MLP neurons of a small language model. Each row is named by its layer, matrix (up: input weights) and neuron, and shows model dimensions 352-415. Each number is 128 + 32 x the weight over its row's rms, rounded and kept within 0 to 255.
After each neuron's rows, "fires on" lists the tokens most often at its 100 highest values on Wikipedia text that the model never trained on.

L5.up1196 [134 152  92 155 114 126  87  79 192  93  99 126 118 138 115 130 152 153 115 144 180 113 129 102 150 140 102 157 118 140 122 114 105  78 127 125 189 117  77 184 122 162  77 129 109 131 141 146 107 145 138 134 141 206 136 140  97 163 119  73  97 115 106 100]
fires on: "in", "-", "ay", "lin", " Cal"

L5.up718 [130 147 132 182 100 157 116  62 151 145 145 156 140 105 105 161 112 146 145 138 122 136 129 177 128 146 107  86  93 158 161  76  94 142  93  79  92 159 124 120 141 115 104 134 106 137 109 183 123 107 150 130  92 121  58 108 113 153 172 182  99 124  88 198]
fires on: ".", " with", " It", "==", " it"

L5.up77 [150 151 123 162  85 203 169 134 169 135 108 117  97 112  97  84 142 139 133  97 156 136 124  95 108 142 123 101 191 142 155 147 116 144 150 130 185 112 135 152 142 154 123 120  81 124 127 164 125 147 111  79 150 129 136 169 109 167 147 119 155 112 115 131]
fires on: " K", " B", " L", " H", " S", " W"

L5.up1404 [149  63  83 122 113 134 104 142 121 176  20 101 123 175  87 135 102  89 138 125  95 120 179 123 110 126 156 149 144 144 141  99 172 113 141 182 123  93 142 125  88 118 121 143 153 124 117  90  96 149 148 120  93  62 142 111 110 128 130  82  95 104 143 107]
fires on: " un", " Un", "ov", " his", "Un"

L5.up1401 [ 89 115 153 156  55 124 137 112 127 147 112 151 144 156 132  79  87 154 129 119 177  84 115  93  97 142 115 133 141 152 147 172 110 120 122 135 119 124 148 155 105 164  87  70 160 140 114  95 165 132 106  46 152 167 164 110 118  72  95 128 172 117 142 135]
fires on: " Z", "202", "201", " ", "7", " two"

L5.up317 [114 143 170 144 101 186 108  97 172 142 108 122 128 132 177 126 181 194 116 178  77 125 137 126  87 176 170  64  97 107 127 142  92 135  74 199 166 110  87  91 109 124  56  89  86 117 165 150 143 165  89 104 128 230 164 144 100 146 157  92 157 132 234 142]
fires on: ",", " ", " J"

L5.up1601 [118 155 154 119 102 163 113 128 129 101 121 131 127  45 129 164 172  89 122 213 139 141 154 141 121 180 174 137 207  95 105 113 118 176 157 131 101  83 119 139 152 137 118 122 137 130 159 157 109  75 136 127 112 118 133  94 182 152 160 113 104 104 126 118]
fires on: " (", "\n\n", " =\n\n", " inter", "-"

L5.up1068 [147 156 139 185  92 149 153 202 167 157  80 113 157  86 119  94  70 120  94 156 161 185 177 123 101 135 129 135 113 134 135  85 184 120 162 145 165  99 139 117 154 141  71  99 122 161  98  87 137 121 135 123 134 102 138  92 145 152 126 161  79 161 146 137]
fires on: " the", ";", " his", " on", " under"

L5.up1714 [126  93 153 124 129  87 150 153 167 109 185 134  64 167 121  97 136 112 108 116  75 131 127 132  84 142  42  85 151 157 131 167 173  81 110  92 149 145 156 194 137  91 151 125 158 155 110 114 146  81  64 124  76 199 164 171  93  87  86 132  85 177 189 120]
fires on: "K", " k", " K", "-K", "ort", " sk"

L5.up659 [160 125 119 181 150  89  70 123 141 107 160 114  49 151 166 144 153 120 145 119 119 137 140  81 121 121 129  97 150 151 143 126 146  66  80  70 187 126 160 146 127  84 105  81 106 153  59 156 152 107 118 169 157 126 137 108 147 103 160 124 130 144 148 162]
fires on: " is", " was", " ", " also"

L5.up123 [136 139  98  98 100 135 103 128 109 163  71 114 161 134  87 104 141 137  87 110 145 118 131 148 135 114 138  91 187 122 145 107 148  62 164 117 116 107  83 120 113 154 145 129 168 120 150 189 165 114 121 129 109 116  64 190 142 185 111 151  63 150  98 222]
fires on: " years", " one", " ro", "ro", " Bro", " Vel"

L5.up132 [149 126 124 118 112  99 130 116 174 122 176  86 139 135 181 158 118 130 127 119 149 158 159 128  89 152  86 175  95 123 137  97 145 150 135 100  87 122 155  99  77 142 105 132 147 102  95 141 124  93 122 133 165 136 130  61 113 128  90 127  99 180 104 146]
fires on: " Ch", "0", "5", "3", "2", "1"

L5.up83 [100 111 131 153 135  99 105 156 100 172 190 171 113 111 120 149 136 160 116 152 145 131 138 199 125 116 103  51 133 103 169 116 130 127  84 168 137 154  86 101 110  95 156 128 151 169 120 128  29 181 158  83  97 134  87 179  96 110 122 155 120 158 213 141]
fires on: " R", " Team", " Player"

L5.up1495 [122 113 105 138  83 148 153 150 102  95 170 141 129 142 120 134 119 176 162 100 166  75 134  99 130 149 109 120 163 128 130  94 125 170 113 123  75 115 159 145 187 144 100 164 136 184 142 182 116 156  96 106  62  93  83 105 135 127 135 139 140 105 157 175]
fires on: " O", " St", " San", ".", " El", " with"

L5.up1583 [138  77  89 173 167 117 142 130 135 132 156  93  93  96 142 104 183 153 150 135 180 156 133 161 200 228 128 168 176 122 125 151 122  81 123 104  62 149  96 167 124 185 143 173 122 136 119 147  93 179 163 125  81 137  96  86 125 160 155 163 120 117 124 114]
fires on: " in", " the", " as"

L5.up1373 [135 108  65  75 128 106  60  80 170 166 119  94  61 111 141  79 148  93 224 130 139 142 124 115 121 142 160 150 102 173 183 148 159 158 122 152 154 160 118 120  58 137 153 177 148 179  92  98 124 145 156  69 138 121 141 120 191 140  94 120 138  94 108 144]
fires on: " F", " Z"

L5.up781 [148 150  69 164 191 140 161 152 146  70 127 169  88 129 110 173 130 175 120 127  72 141 100  93 124 141 122 176 196  81 104 146 149 164 157 131 125 155 128  77  95  98  88 153  98 126 119 142 101 100 143 115 111 164 133 120  92  94  97 156 122 151 120 156]
fires on: ",", " School", " College", " one", " University", " the"

L5.up798 [143  71 105 119 117 135 115  74 143 113 189 132 162 153 114  77 128 147 202 118 136  88 124 125 204  77 115 160 129  82 100 135 145 109 175  97 129  46 109 109 173 145 168 103 137 120 116  82  84  86 130 113 131 107  95 100 105 140 150 178  94  98 145 203]
fires on: " W", " L", " w", "a"

L5.up1568 [123  61 103  87  90 144 104 104 163 129  79 136 124  52 143 145 176 136 150 126 139 167 128 149  87 167 115 131 172 158 116 128 159 128 132 107  75 138 112 120 131 149 151 126 212  79 102 108  93 119 125 138  81  80 158 136 159 158 112 139 138 161 151 127]
fires on: " S", " s"

L5.up235 [125 109  71 126  88 124 105 146 102 106 136 165 139 138 136  78 156 127 110  92 159  94 173  97 146 133 187 106 134 152 181 165  87 104  86 102 141 138 179 104 129 146 107 141 149  78 111 103 167 125 113 130 129 107 139 102 152 174  76 111  58  97 178 138]
fires on: " D", " d", " S", " de", " s", " Z"

L5.up1616 [185 152 154 113 104 117  90 158  92 135 128 124 111 141 127 174 149 119  72 173  79 113  94 129 160 130 192 145 130 121  74 139 147 127 123 132 122 146 123 101 111 154 150 130 132  64 142  74  95  92 140 139 174  97 128 163 134 145  88 109 106 121 103 134]
fires on: " ("

L5.up771 [131  67 141  84 154 118 108 140 139 126 153 122  75  56 120 103 186  89 126 100  66 137 136 104 157  85 165 155 120 155  85 167  99 120 120 134 117 113 136 195 116 209 132 124 112  96 156 118  80 125 121 142 148 171 111 180 134  70 186  87  78 119 134 141]
fires on: " National", " State", "K", "N", "P", "M"

L5.up1378 [151 117 176 134 159 131 140  66 132  82 159 101  97 128 140  88 154 103 169 149 142 157 129 120 151 115 127 162 137 106 166 122  84  97 157 118  98 159 150 158 113 156 157 126 131 159 115 129  72 101 131 151 164 182  84 142  73  43 138 148  81 154  57 157]
fires on: ",", ".", " and", " It", " in", " The"

L5.up914 [148  84 145  80 133 141  96 130 154 154 159 110 127 164 152 153 112 156 165 179 132 104 166 144  62  64 109 156 174 139 120  63 154 178 147 155  85 106 119 128 151 160 199 164 176 128 112 105 192 138 157 172 141 103  41 129 162 193 129 144 139 115 137 130]
fires on: " =\n\n", " in", " a", " (", " Mid"

L5.up1620 [141 162  80 149 165  85 172  90 117  97  70 163 107 131 164  98 135 122 184  97 106 180 178 115 106 146  77 116 146 117 150 163 172 110  57 128 164  98 141 145 187 151 134  99 115 138 150 121 182 121 117 112 111 113 180 131 129 108  89 113 152 166 160 116]
fires on: " B", "ik", "ok", " b", "b", "k"

L5.up763 [112 145 102 187 100 150 131 155 172 140 169 105 139 191  64  73 194 150 145 140 110 135 158 167 100 182 138 112 142 169 142 161 217 127 125 168 138 148  62 167 138  94 108 167 164 152 118 117  77 111  99 137  86 148 108 168 119  98 123 157 190 158 149 153]
fires on: " K", " Y"

L5.up1092 [ 79 133 110 155 146 160  90 136 128 150  57 109 157 184 121  91 148 100 133 184 197 103 114  92 101 174 172 117 122 165 141 105 137 116 121 131 100 166 131 103 148 164 146  97 129 153 103  95 151 180 150 155  11  71 125 169 156  96 145  95 177 141 201 133]
fires on: " S"

L5.up956 [132  93 134 188 174 122 159 110 145 147 172 108 173 127 109 105 103 147 121 151 163 122 178 130 153  89 118 155  95 142 143 142 194 122  95  91 150 123 107  98  86 104  87 172 111 108  72  81  76  85 114 138 145 106 110 189 140 125 147 102 153 140  61 114]
fires on: "F", "-f"

L5.up994 [103 149 113 124 165 118 185 115 183 112  87 124 131 141 156  80 173 115 103 103 130 116 132 182 116 159 122 175  97 135 108 146 178 126  38 116 130 124 194 109 106 125 136 117 107 121 115 150  76 124 183 155 195 138 137 170 144 136  66  54  84 111 127 162]
fires on: " and", " to", "0", "3", "s", "6"

L5.up1649 [128 156  92 135 171 117 175 148 159 180  98 137 140 112 104 185 178  44 178 151 126 150  92  89 142 146 100 204 165 132 119 143 124  85 132  88 139  59 146 193 119  95  76 148 131 171 110 116 125 209 152 122  89 147 138 165 126 107  95  95 140 137 160  78]
fires on: " a", " A", " Award", " V", "a", "il"

L5.up408 [106 110 135 167 123 139 148 130 123 109 145  79 112 138 122 168  72 154 139 168 140 105 110 155 160  81 127 134 154 155  84 133 176  92 133  67  77 189 140 129  77 149 181  70 134 164 144 152  79 138 178  94  90 161  88 137 165 181 136 168  78 115 156 157]
fires on: " \"", "==\n", "==\n\n", " ==\n\n"

L5.up1032 [ 80 163 120 130 125 138  81 163 122 142  55  81 144 155 138 117 155 106 107 127 183 123 120 140 131 127 104  80 190 139 149  65 112 142 114 142 120 114 150 181 149  74  98 132 113 117 141 124  84 187 146 150 122 136 158 152  46 159  99 107 167 189 123 140]
fires on: " R"

L5.up1377 [118 137 145 137  92  87 101 119 100 174  96  97 156 154  68 118 133 105 165 144 104 170 106 131 110 131 118 160  88  85 117 124  97 126 133 103 174 102 158 163  92 147 106 146 140 110 143 138  96 166 183 107 111 116 135 138 136 107 123  89 106 167 137 150]
fires on: " most", " re", " un", " ex", " ins", " p"

L5.up667 [107 192  99 146 146  86 123 185 131 102  76  93 102 160 128 140 135 127 109 127 145 126 114  95 162  99 154 179 129 143 134 150 160 169 140  96  82 105 136 126 129 142  87 137  46  82 103  98 136 139 143 128 155 134 155 218 107 145  76 161 211  62 156 100]
fires on: " ", "-", " cor", " c", " Al"

L5.up1442 [180 132  76 186 116  89 117 118 123 101  87 172  86 173  94 111 116 134 163 169 124 126 127  90 122 116 143 185 138 126 147 165 114 196  89  90 193 158 117 152 101 144 143 113 151 140  93 101  90 125 103 105 167 149 126 109 159  99 129 126 145 177 171 142]
fires on: " B", "b", "l"

L5.up954 [ 98 169 129 138 112 137 141  98 189 106 188  64 123  74 105 111 125 128 145  63 116 131  67 199 117 142 133 159 108 167  65  92 149 156 122 126  98 143  92  47 110 174 114 107 175 217 154 165 171 178 158 145  77 152 168 110 125 104 162 178 126 179 156 112]
fires on: " V", " v", "af", " the"

L5.up1278 [127 131  87 152  89 164 119 176 136 120 152 152  79 139 142 140 141 136  94 102  93  77 113 168 126 154 161 144 125 201 118 102 128 160 147 118 206  91 117 119 137 171 130 109 127  50 127 107  51 123 119 129 140 161 127  87 146  27 124 169 173  86 144  67]
fires on: " |\n", "N", " "

L5.up232 [148 143 163 104 109 120  95 117 132 134 112 142 160 148 116 150 148 155 166  83 134 141 143 177 147 163 132 149 178 121 111 176 124 129  78  72 102 120 149 143 147 101 115 121 162 160 157  97 158 102 116 187 112  67  88 108 121 116  89 111 156 122 156 172]
fires on: " in", " built", " with", " a", " its"